config.toml
num_hidden_layers = 10
hidden_size = 256
num_attention_heads = 4
num_key_value_heads = 4
head_dim = 64
intermediate_size = 1024
vocab_size = 1024
hidden_act = "tanh_gelu"
norm = "layernorm"
norm_place = "pre"
norm_eps = 1e-05
positions = "learned"
qk_norm = false
attn_scale = 0.125
bias = "all"
tie_word_embeddings = true
parallel_block = false
init = "normal"
init_std_qkv = 0.0415
init_std_o = 0.00929
init_std_up = 0.0415
init_std_down = 0.00929
optimizer = "adamw"
learning_rate = 0.00109
beta1 = 0.9
beta2 = 0.95
weight_decay = 0.18
lr_head = 0.00502
max_grad_norm = 0.5
warmup_steps = 401
schedule = "wsd"
decay_fraction = 0.748
decay_shape = "linear"
final_lr_fraction = 0.02
batch_tokens = 16384
max_seq_len = 128
doc_mask = false
z_loss = 1e-05
train_tokens = 201900000
max_steps = 12323
dataset = "wikipedia_en"
MLP neurons of a small language model. Each row is named by its layer, matrix (down: output weights) and neuron, and shows model dimensions 128-255. Each number is 128 + 24 x the weight over its row's rms, rounded and kept within 0 to 255. Numbers have three digits each.
A block is one neuron, or neurons of one layer that tend to fire together. Before each block is what it responds to, as a language model described it from the Wikipedia text at the highest values.

Description: Mid-word subword fragments
L4.down373:113140099128138172133145107114129106121106134112120112123155117096175104121141153177136090068128103149108147114150073142093121132148130119178137130143139137091177133160123189138134172143146131100122158098171132106101151128126114114058111095114121144166139179091105112145136153080164109165130170117125099108169141153117123127129163154150119109127139146139103066055150156101111087121130

Description: Word-initial m/v fragments
L6.down40:127167069148150126145155153114105143106146156142135141110124139090126149151123141125158135110105094093127148115131123118085145122090074120108156089118100141149108106108135129111088142142131139100106176127145162137079123152132163109095153112139110158126118110164098153080100135139122106138121154097106105117115113113163129082141156144131133103160122148136095103130089157144152134118124
L6.down238:086113147121116119114156106130113166175125155148146119173122106121125115137149110120145121153143148153120074159130148118118134130164111150132165147118139126159139129168101134086129134120115146135173075123123144140141083148118141141114160126126145120107113074127142150106135090148120149146113152111151124115121160157105147136143074167076099107091111106125148171137112127118142123141105
L6.down290:094141107090115138105111097096101155106121121176102112101135138154131133153153096124120142122144112110142130115137186132129102092087127123105132113104142145179135127181141122124098129174114102101147135122121138149123119103159124160133177131114127105110165103149154124098101165142126142161102146108173090141144122114143102128103167125067163128113118101121093151096127094107161122130147
L6.down417:174122105160095100150098125116082143131156126116000107120126125125174134115121114108127113135166112169157158152109109103104144158134117132094118089100130135132160182134127115136110139123078125104101119149127128108154113147102126095138127131142100127140116166110101153086089088127113121123167107104119131139104132137102125116101175096152156134114133046102097157131133136149097151148148
L6.down592:119131111145119110130117105132172169128084145128086084095098094087141105080138139121100125097155129124148138120067124132141106101111113116161146111151135147130122139127111142112117144090145126135170094143144118099096139094102176103134123131119115142138094120105115159125142150120141116124110120126159099119098132147152169130120164088145097148131145108170141158119160124127143131141132
L6.down816:146161118090102137098149120170115151125158125109115106130105151145112145116157158124167130145081084048157090123170163095128092119125083095138139112156123140115128134120124117140136137138119138130150115091161151143131144128139141112142136173157164160160132120136121132104136120105164136112083147116103144137155143093132127139104177151131163136161147139172081132119120109122145107089123
L6.down868:133159146152118130149115079122127155133140143115064144098135116151123128107128115089098140200115124122123106175171129101113177122119120107132125127100155160079126114171138107127129158171112106114146111108130177125102108080129136137139151101079101112110129110141119158123103179135157171111104141091119144138167128107151117164136162110130142115146138131147129174140116107148125102083127
L6.down891:158125147164120111115139168093155101133148177180107111127128100093113112112141142148126113165130125110136116122102146070100161123114130117128123134072111146113128138139135144186151136149129076119156115121155148126154097111148094166137087178131135117068146159105136108142111140106158136154152135124087159135151143116114146118134141171104120102075132082122093144134120158174131143128173

Description: Copula after subject / word-middles
L2.down229:176097108184133148121115139128118125143115204129078172111128143123126082126152132120149121193167130163115141140149130122137143122117111110117126105140131165119112126110077140113126112123167120115118086129121150098140128135091102132119079081163153134126118116140128167128129113157117149144088148102148132093115119134098163101153143136121125114146132178153120089159097139089086057116115
L2.down240:106159160093127116103119119120079130126078172115137161107157109114107104181084098138145121154127147122141106094145127146167140116108146147117121112156092152110134112148124086122136147119138132112146128125130168131129137138132154145115128149106095138119130113121131097174160132128093108093085158142098151124091184130166123106126132110111097126130143140168118132167141115109138125116161
L2.down448:156148118174137128138114130130108099143121156124117121131157132107117136127115134147116145141091161114125152144074166110139121064169086141105149165123131065116117191117141071160149116167138153162145153082134122162162113124106203161169113135087154137118130160103124128111125158120124097108137109120137134109136113051123110137124126062134100116122161074134151089157155126127125163100120
L2.down478:183162076062129084121147100168133138134158097104094137151113174163143131147143136094120139088115131135127127147139126129138129140111129109112138157083144112142123156161134119168163078112129130096156117119087156101099097143124125145141126172099131115148123105131132170132156082112116109115114121113134149099136163132145120177125121122167099175150112105164123138115119134164120109086116
L2.down482:116119176053161092140137111116129139146075118142159166129110114124094133140135108114135120151099116168100115127111145196124112116135124143139086173092146113130083138133148168130114142120138145119132109124158138115113098099102113138168140162118120092119147155131119135174159148112148119076164116074098172130129152133124145163109144091109123132105159096120186107126161140122115102129144
L2.down617:109160112116133105117150136158149122079114166132093157131174105134106125122163163149094120096130136112094136088095102113140118133144150138163145148143160142126097143108120140130136099134117149115101128129141165120089132157118163128150114110110119092164177186143111121082105166119125143141106125115133137092106104125131139116127095149086128143153114116116084131157144103124091171131116
L2.down746:137135121168145132125112115124134159164134139115141145144113131147131126125121132082104148156139169145135182123152112151164098160080119129084100096139102131111127178165125140159149124165107132111152096135097173127112112119085146153143149067139109110136179125122117158137167151057108143122141127093171149142134169160099125169062085143138103082119160107114125116145119157127086112093097
L2.down833:133155116107113145147132115133107135105121138114108179079085112101141150130141102152096130144112105109117169149104074140161188166148141127094089131128107142139154183137130124100146130132143112097155142144147106164154120133149147153126112085108122122124144169123117142110110113104133099103146098129140109134116127104098102106136131105173120138154176084156105143119134112144108125118162

Description: Labial word-piece fragments
L4.down6:123141126141148124123112141146068104172128082165099092109107118163130162160127153179066127165107145087155112137166127124153169143110092147145108134128130135152102116153159137125119129169126145124126093112128130150134112124090146160133094111088143120131078183139113109139134134110169148128120158099135155099107128131114100132167171125114137125146147085144156136145133130118130131101147

Description: Possessive pronouns and word-start fragments
L6.down79:145114113137118090116156129141114131119117128157129132123121120141130140151107159119179169100129164090131117094151107131166133144132122132115121122100127106154120122133090166113139149098150079115101098095159102187125134127111092115163135107141155129169164130151157097152141104142114067131134090144126133085173135124151140107099129147128096135162121117078138152133111098138153148151096
L6.down420:109128105133098168152135124132115175111112119149114103095157147147132122130097121120107120129118100087110107091155096133120125161126073093142179127146108150151136132131121118149153186169146144137095123079125153088143129116135099125136136143146156099158094112097107139110182140109131073122155135113146109151139100115116156125163131118121130142124106088140128185126134159120094138164131
L6.down432:126136108147130139108150173088133086126123068141165118106118123140145150152133122144161095133152130156120143109110128119144187097161126151086162127118087141153124145113113131138114121132087079119118126096123128143131122126112080101125122150128193107114129171139105107106107139124123072127105119109168127112123140166163135120108134135099130087109085128120072120124132130166110154140110
L6.down480:135118138195120121154077147117131140138141112172110154138150133149125154154100128116137123145125121148110127118136085102158113136074106105167130079146071108162091131155128153134095101160161090112146109115164154106082093143097122127110135137145131124150078136130130126117137131114149150110133093103182112065114140117106130106162162094113085121147133114142173134092099147121095136110110
L6.down781:155125121142152113105128059171130120123098128177133091121124142113143101139140170103140119146152118077133108139132120158152164154120163120123113118148132107093131121136144165122144154143095161112146114092099099110142088111115126126128142100106126110125172115105138144103178079169114143163151125100122108113136092099138115134114139137163138109136130077137107121136091107116121133136125
L6.down851:130090145126137148122142153137134085121117156121119127076119146123138118116127155150123115124160102159157091182102142145162160078147141102128105136117111083156122127127096113112147085062143175145095081148118141120140147127122139133085160116137162157097140122132137142109136146111130117115134132151157147123067146110117159155148106092152101120176152113116132123120164105087112125122148
L6.down909:122132141137142115134139169169129095155145078194143132092105149146134174167104129144138138106120094118150088129180151175097140157180102125147108152108121130150071119148146130131102132120094137140180157138146094129144116098109125133176135110136116130148146164115124122110153144118111109123133125082155117120146132199124119092150098168102128132120096125097137160131113137132132140141107
L6.down967:130135109152142132164170147149102124133152113132084165094124151110145130110155091091126079168160111096137126144140115113161155135103173109137154087157137142156179150165147102111152159130097115124094118076102129126122139130086074118110141145094113080137148134096149161098103132133135116140156134152143117165138180124115134108136118095129143139111086112147146170114128148073119163140139

Description: Possessives and split-word pieces
L2.down16:157131161130121129117149152130112157149127128124145118073169126129100156089107109160156125141193134099189147124131123101163137126121114141112106073122093126135104104143154121139153138164073087145091097108135112155135107138139125174096117118136095131135147141145139121110107140176123087086151142101104119133106090146135139099133116141107109116089158111133164120115151137100149158098122
L2.down162:156155136128152109123110102134147118087096150113141126077148084122109087118111147104093090141121099112143123114122131113104132167176106117105139105058118160154103123147120118090136108129151101135101179126122082118159128149145131145087118127101176143152152123144150116165109091090117114166144109096137086151111149135105116101172149128111117128139111151138145137123097153153094157131136
L2.down284:128125135138137161179135158103150137148132179149178104135095147139115119156104112123135091167101111056123111113097089118135158099116131123146103119117131104140060137120128161089110134152112144133111140111114144111103098130115123113147158105127113128135180127122103168106119130095146151137087124104160139112116163127165130156081129135064131084129136144077163141145147142154151140128125
L2.down369:126104134115160098119105117106123126151119148179121140107134133089131137089146118141154136122154076105084146160115139127141092141096145103182134098101087125109125089125109150123116111128163136135102148135126098114147093149142117112146116158130103099136135162140115113155150119095146121088085102102120117136139131142113134164130155144097096151127129139151119119101148186152124184140140
L2.down472:157173164106143114149140128137106098167174168103207174119136122120124169114130092133116117148132128122072099131117129122180106152146102119120119108124105118094166089153133079103124135099110116130117112110147113130151089127122168136150101158133101125111139134142132161142129148127158160142130123121156062126138100115144156142102147131104139095127129146109101129131124111117112127095128
L2.down566:154103114124103140164093104101116141107147163114148117173128136099099112119122125138137094132093110154131106177173130130097140107129095126103119109121085136104102149153120111100104145148129130174125128104132164102142097087133119130151157132139198139098139152124076155144082124148112134137081136114179122134129140118107095119111134168075148088103139128141114163149106111097118097114163
L2.down573:098173100120112117109090125146156108117112112111117114132126099069093105135133106142102125126119163142138105135099157126114131164113070109126169123112138109175134127093149168094108154118147132167123148151103101104083111154161119124127109122109110123128142155124153146127124145117152130130141102136097098160107107118151143119157113122091108116129097157123138128151114147155096136117132
L2.down611:133157159169158105086121110125122102109127142139114128148126151117158155105108122124127108134070154129118116138192147136150099141129119132103148126093147127093167135152148134139164144104154131116097118102068107142138112135084109159138137094195117128159173140132148127158165118127092170160108127099119134134111178158190179129149076114140065095113133116140095137113163180182090122128122

Description: Mid-word vowel fragments
L2.down13:156125164150126124168110173148143139104123137102106136156151125123088131078135110079145171161120133127098168162078058142094113125115104134147106084116152123112130067126071136133118087152139133098107150145092137105107104151157138068106151126110140120117093127121150147135136167143125148119126153133135096145162111126156142109127136099126148123116124118146143116155157173166080124114124
L2.down50:112133180144173101128086145118129151113114170137136197074118089135114146177099137111162167084083125126130127115118110110093095109124136110148101114110159132138135094140113142165098113155144138113136152126119183130098097115094141109107099125137095117141134137123107137191102172153139102111127121145168134091153164115098145151088122112098146153134098147155113090101122145114111133105076
L2.down180:141146113106134157120129102139101109108088118141088183095137076110132194132133132144152129095139126148088170158142119164083108091099159163168158129150134149130098122113089121067104114091142142136161196118135132106129128150100140148130169117126138126131114144098147104183124118122144118102094090110089094120112121115119136102102133149074118143138143115115120137082124152127143135123175
L2.down461:140092128093142156108162098118158096108106108091079197123108162070161100120083106118103143149089147114127100114124139168131150133099162117141124145140111111170101118165127156109134129173113147074118115163131153161097141119135142119158112153145162145152160088122119146120148134118143130146137156118111125148140153103135164133157114163118116112114091123143108127162174119145121097125157
L2.down618:155124104150122161116136119151106123091134106089135134093158124099143147068090131133094125118123143172121147154104143152115104091143111117115126146155055140109128140157137094129121119133143117127119142136116131094151132121117121134179125110106093145149140108111120163156084095156126123085093157102119130121106147132140140051128139115163091141139121106120107097139139161122123136115191
L2.down621:118100136090153108113096080124087101118144139108078143088137137088129145187121106130157158127157152142114160120129120132106149126117117151082138139138129130163120127176127152123133173135111107151146159131128104112067125130128160095121139157102121168120124151163153129149131085108135147084144133150118115141107142128100140142101143121127132136106133121130153126126091099096133103137118
L2.down677:092132102102101154115177115125146166154144161113158159124189113121153149097143095097152105082154109142131125184179134144125095168092126109158121093136123104165141159138149129122150151138167127117143139108145149137110155151081154148107118139097123103114120141153148084120098094079104094107144148093148108101107149128100106136123132132099095142140135109116098126124156172155112135131109
L2.down765:157124124178114139110144141110137131151127124131096106127192121107153140102123105129086129126115099128160136144172132149115113163086133156100119111105132134163149129116129092111127105085127133101146103117160155144136148135111090151107142082132136113153124162172135121118115118147107111134122150135134124129133167113134130129127137142130183154108117141120106166128126114121096143090155

Description: Mid-word fragments
L6.down25:148125128132116117159144134105092125148108087144117137136137134116092145113157121140102165078155137139152105132098124123107083149123086128093121142146167141110132144148129097128141098104144164130171121143136151119135137095130123138105130120168112141146155153158162156109148079125099143161138137110132104143128114153146109167136098133106112141112113135090111131123085144096096106112118
L6.down38:123105155143173197107072116159109179128171103133076164118136112105119164137123126139133159126096154134137136145127143098121149143152135112153129118122111129136095107104152119081134126118122085114097084150113131100138116159121111133145133098149102075113132128136155129141114095115163126152175143140103115138123133227146137097112116107133136108141141126106125078164124156151122178103188
L6.down180:136119128152055131091123133134148118150099133114147132148134138145122119127110156140124129139148099148142141130108157176147119175109112123104151164107093101145093170140123129150199146135099158125169074082080129154131142142126114118106132127150164091131072102157132122116161113117136108101094094136113130093147138132147154133093130121166105118122084130140159120125149126097115095128156
L6.down276:167171140115108151069132174152124124127094104156099135106122134132101163109103148175149097118129137084140097161106116080120123144136121130152104162176120150144137143157168163111104080114141109147157191140138125081124169129124121107151137116137134107131158171135137137108146101145166111086118102123113116131138140130121105100129157118099115115172110100091110119138107160140143120088138
L6.down355:112149144124097112156112137122093143109091115143095101143139147182165096129134136117164060102149116137145107109138098105105144107132122122132095094182134136171147114114127120143109088162120183129120133159110117109138103099112124131145120126090090129123126133158151077132111131125103123133196147145161090141097137086152104132165136116178105147173166128110152101073134100110158151125104
L6.down561:124136168128168168081158173147197120145138142125188084118105131156133117128104113106113119154121121151134130098182141136153164137116142115091108123084137143145119157127149136127119087121096129137078143103143109189073125126118096142135137150125095122168135149161133128106110152123174122077142113103095149106154138139133103129108135119125100109122146153112132140121148108082121137107151
L6.down953:138144108151083149145128152153128106134148085145100156085173099107160140127118149145107156124095150148133132091110140150098113144068119129130111094126129063128094173147155153177065120147151147132130153098135157145115151117110101111135141096113115132141144151112155114138104129113181110131131118141128087094111137103131112144121114113098120103127116119120128131144092175142126145175156
L6.down956:153091133114127118143112071099132163083174151138102102130135080149152134155158131152122148104137136153142136121127178102127126183133146113118120146100138102113144136133143114088163090176091111102127091145131097140142114125128167101119158116109107094134147166120141168118120092145129164142125155157130166154128121180127125117103133169086144114133117105164143133126124171112121158103160

Description: Split-word opening fragments
L2.down248:108151102154098105094105123108146113102167154146132100121117121123095155106153120173120103120124145130088141108116152177104130147155080121124124154090125114141133136127075103075145198187096121138147122131160134103101128126088151144135117121146134135154111145142118129175139191137103137109109134128143151162136128138138103169097159116135132143103078130137157150151122105090110141121111
L2.down333:105149106111119125132111153104151161133104172122223142073119106147133120126096126108107141151139073143130140147080151110138177138123157104143151127139136159124067134172155136084122127085127130104128121108185119111121141132133125123120103103144149125136124118134142104113152181138105147095088150146130131117136132126109118089136178146118126120133136112090177107102093158096117130103109
L2.down474:149141113127145119085126134104123112117107102141164123105083123147127078176109089155126094147154100104122152087077128135145148101142111166093140108076118169128104128140114124114137145125128072139169111129151129164133084065142129150119107145130122109098139132149138134090096115106114125157155123123099104100104154115135119138143152108090146093123148041135150153100145129132126125146130
L2.down476:117108107122132118121142142138137115133125121105105099074117122129143122110108140127093153113175145102152111069124156076141156122142093121107098117081119098139141146101088119123147184099179089144141114137128174155119132136141137132147141142189117113123112104158142163138110109133107146142154139125150126142146126110121109144109192143122134107148150093142147135129139139129117098099142
L2.down532:135087138167165102119107133089131152110096139114134124105144108133152191123101094098106107135158143127136142131085131173127130169074134134115135121129124149115099145142148113109156165141144128091134106137136124094174118145155147118121125170123161099149127138105111126129124135106162128116103112125185164092072177107138064135103152139124144090127114093141112115125171131117130132115158
L2.down602:157116106184111132136069079109188108148130129126168143150190111099119101139155138113112095140128180161136114122092131100084098155107087108121146123126123174140146136118166129140130174135127124144178144114122141094112167106155132151128099084142138102119139140097111110161136159160135171116142124145115131137165124113096098100122141140156187173085090165100159101131139133133156119090138
L2.down818:101078161134174138138105141153140088153100156146134142152147143122077124151152113108099166139141125133168135064132128123170127146122133142171092122112154153099134110118138132141152112156117179121138125127150108160082081136135116111107089125138133143117158152151164139103114155156125149142081118078111138123080098136172184150105122099107134088122100112144103097129153159099114162147096
L2.down962:119125093142153111130132137120099157139138104129162156122125102113139153067105099119098140104167126105131151115061128159174117132109120125111106125132105113144152150139120132117136174117116137120157127111089135087131117101134139137108099088149122129107135142084135123121109161151139145120156139113157149095148126103108142117128201136132198135064111144114160164151137138091105117102137

Description: Word-internal fragments, definitional copulas
L4.down33:119136136164107120137138124136131146077128126112129100163147114162121103069115132128129124150133112128119114138132150127141098084129124117143139125081101149185113163115088096134157127124132133142117100147133135127160098148148120110119077151159125112131117150116152098104124140127098146115126153140138121152119119141139106156114147166109131164102127094086136153148141140092066135117119

Description: Possessive determiners
L4.down329:139122149126158165132130108114110104124124106169153105114137111111129122154088096146125126107115090093117124101151130107133141171150115124153092114112113155100138132162112131116121143120133130138136111065131125129140111138110132143165127140094130098191149178164137144124165083159130059095140097115176155110107125150144127145129143113114078105111116125123135168096121148136145158131109

Description: Infobox field line breaks
L2.down18:144105132089125099125109147120145126118181158116106143103126117094172078113106156126124095125154140145134124112144098098143146133140145117128106099135126133164117152123165131139115124123073119097124072132126126133078112167116154154125103116112120092114131134132134150125144095079087137132164108115142119116131153167102087124155146130149162157115118074178143141098164158105105157110114
L2.down59:108128163085131116140071126117132153131141157153121190071130151112113139089109124114146130122080104158103151145132110137149106117128136149119127111115098117140086117108110153143099142119135162129100149161137155161141076131136112133164103149128129092169123119140134097168108191146155117144124087162136125144126138136116115149149101131112113153111104131094154133115121117137066155143143
L2.down88:135151096101165151144122177091113094119075162136179108093152137128134104105129110103166077135144102155105160125132121137138114133138101117126088095129127110127105128127143109117131107101141143111104113137145120131094115108103131108142081132087137123134153160212119131174114158116112127123125122088147147133096138176086148122084142173175117116119145104117110121108085122076138129131137
L2.down145:075110167106140117141128155157153137138112183081151117108141130161155093145096146074129105124117137137110149134169186087161131089189114141099098124096158157133156202182130090106152106143141109114111106099136135100098115147124112187162121147146128145125173103103136119188127134133143155103144141094135122123109119127113119107133127101112136122080134095146145156122166102105096138151140
L2.down219:077130138073158097138093211139113137135128164144131106089133092115133133156180141134144090143179090151113149117154108127130141130109097134133136096144129097170075116157149111157120109107105124086124118154118128104107137104139163146121088143125118118131145146178141126150092139115144092150163097101133114148124127159065122127164107136135128144110152099145124150077112116096146159145113
L2.down425:119155133087122100138115134138101161095096171125144128092141111123092139128152134137149063122143095129133079087139128145131135108122128131107101142134112122132110142094136109130157138068142162167104140131124121138121157101107162110123084082108157118103135108150159135131136102148144119102155120128129139089126167137126106136131144152106120145159114134163128149124106163152107106178154
L2.down741:062120141083139127146100138154173108136157111116138103092153108118146179154131150107144103110112104153156150086116105134116127136128104126087136152157109143145119133140111111124160069105168069172104108164119127116125114147138158135126150173088117124149148156162153169144129169140135068127103092136115139162111125162094144134122117142111108122149093099130129138123093122138102109135118
L2.down827:140126114136094115079054112114112104139135135134152122135138105117123101090122133106085113156172135118133159137138124134075112155094120114072104133118136133157133106134108093144149136158105151144138137128164166153079153129120162127145126157132109121102161119151124131127136152127171128116104130084151175141134128128117105118102145146107121127093134124152151134118116152111114141055128

Description: Infobox delimiters, word fragments
L4.down622:141145114134129151108135135100113061111115095153098134177131104125127105140121097136127139116106106103145140152102088140114093141093109136153120172114129116186097175151073153117107115131103171125127121142143106112127141122127136161139163125140165152149149115142106122144134144117098111117154120091113142129149152098113129115191107102151097122201145148110142124093151163126102122148101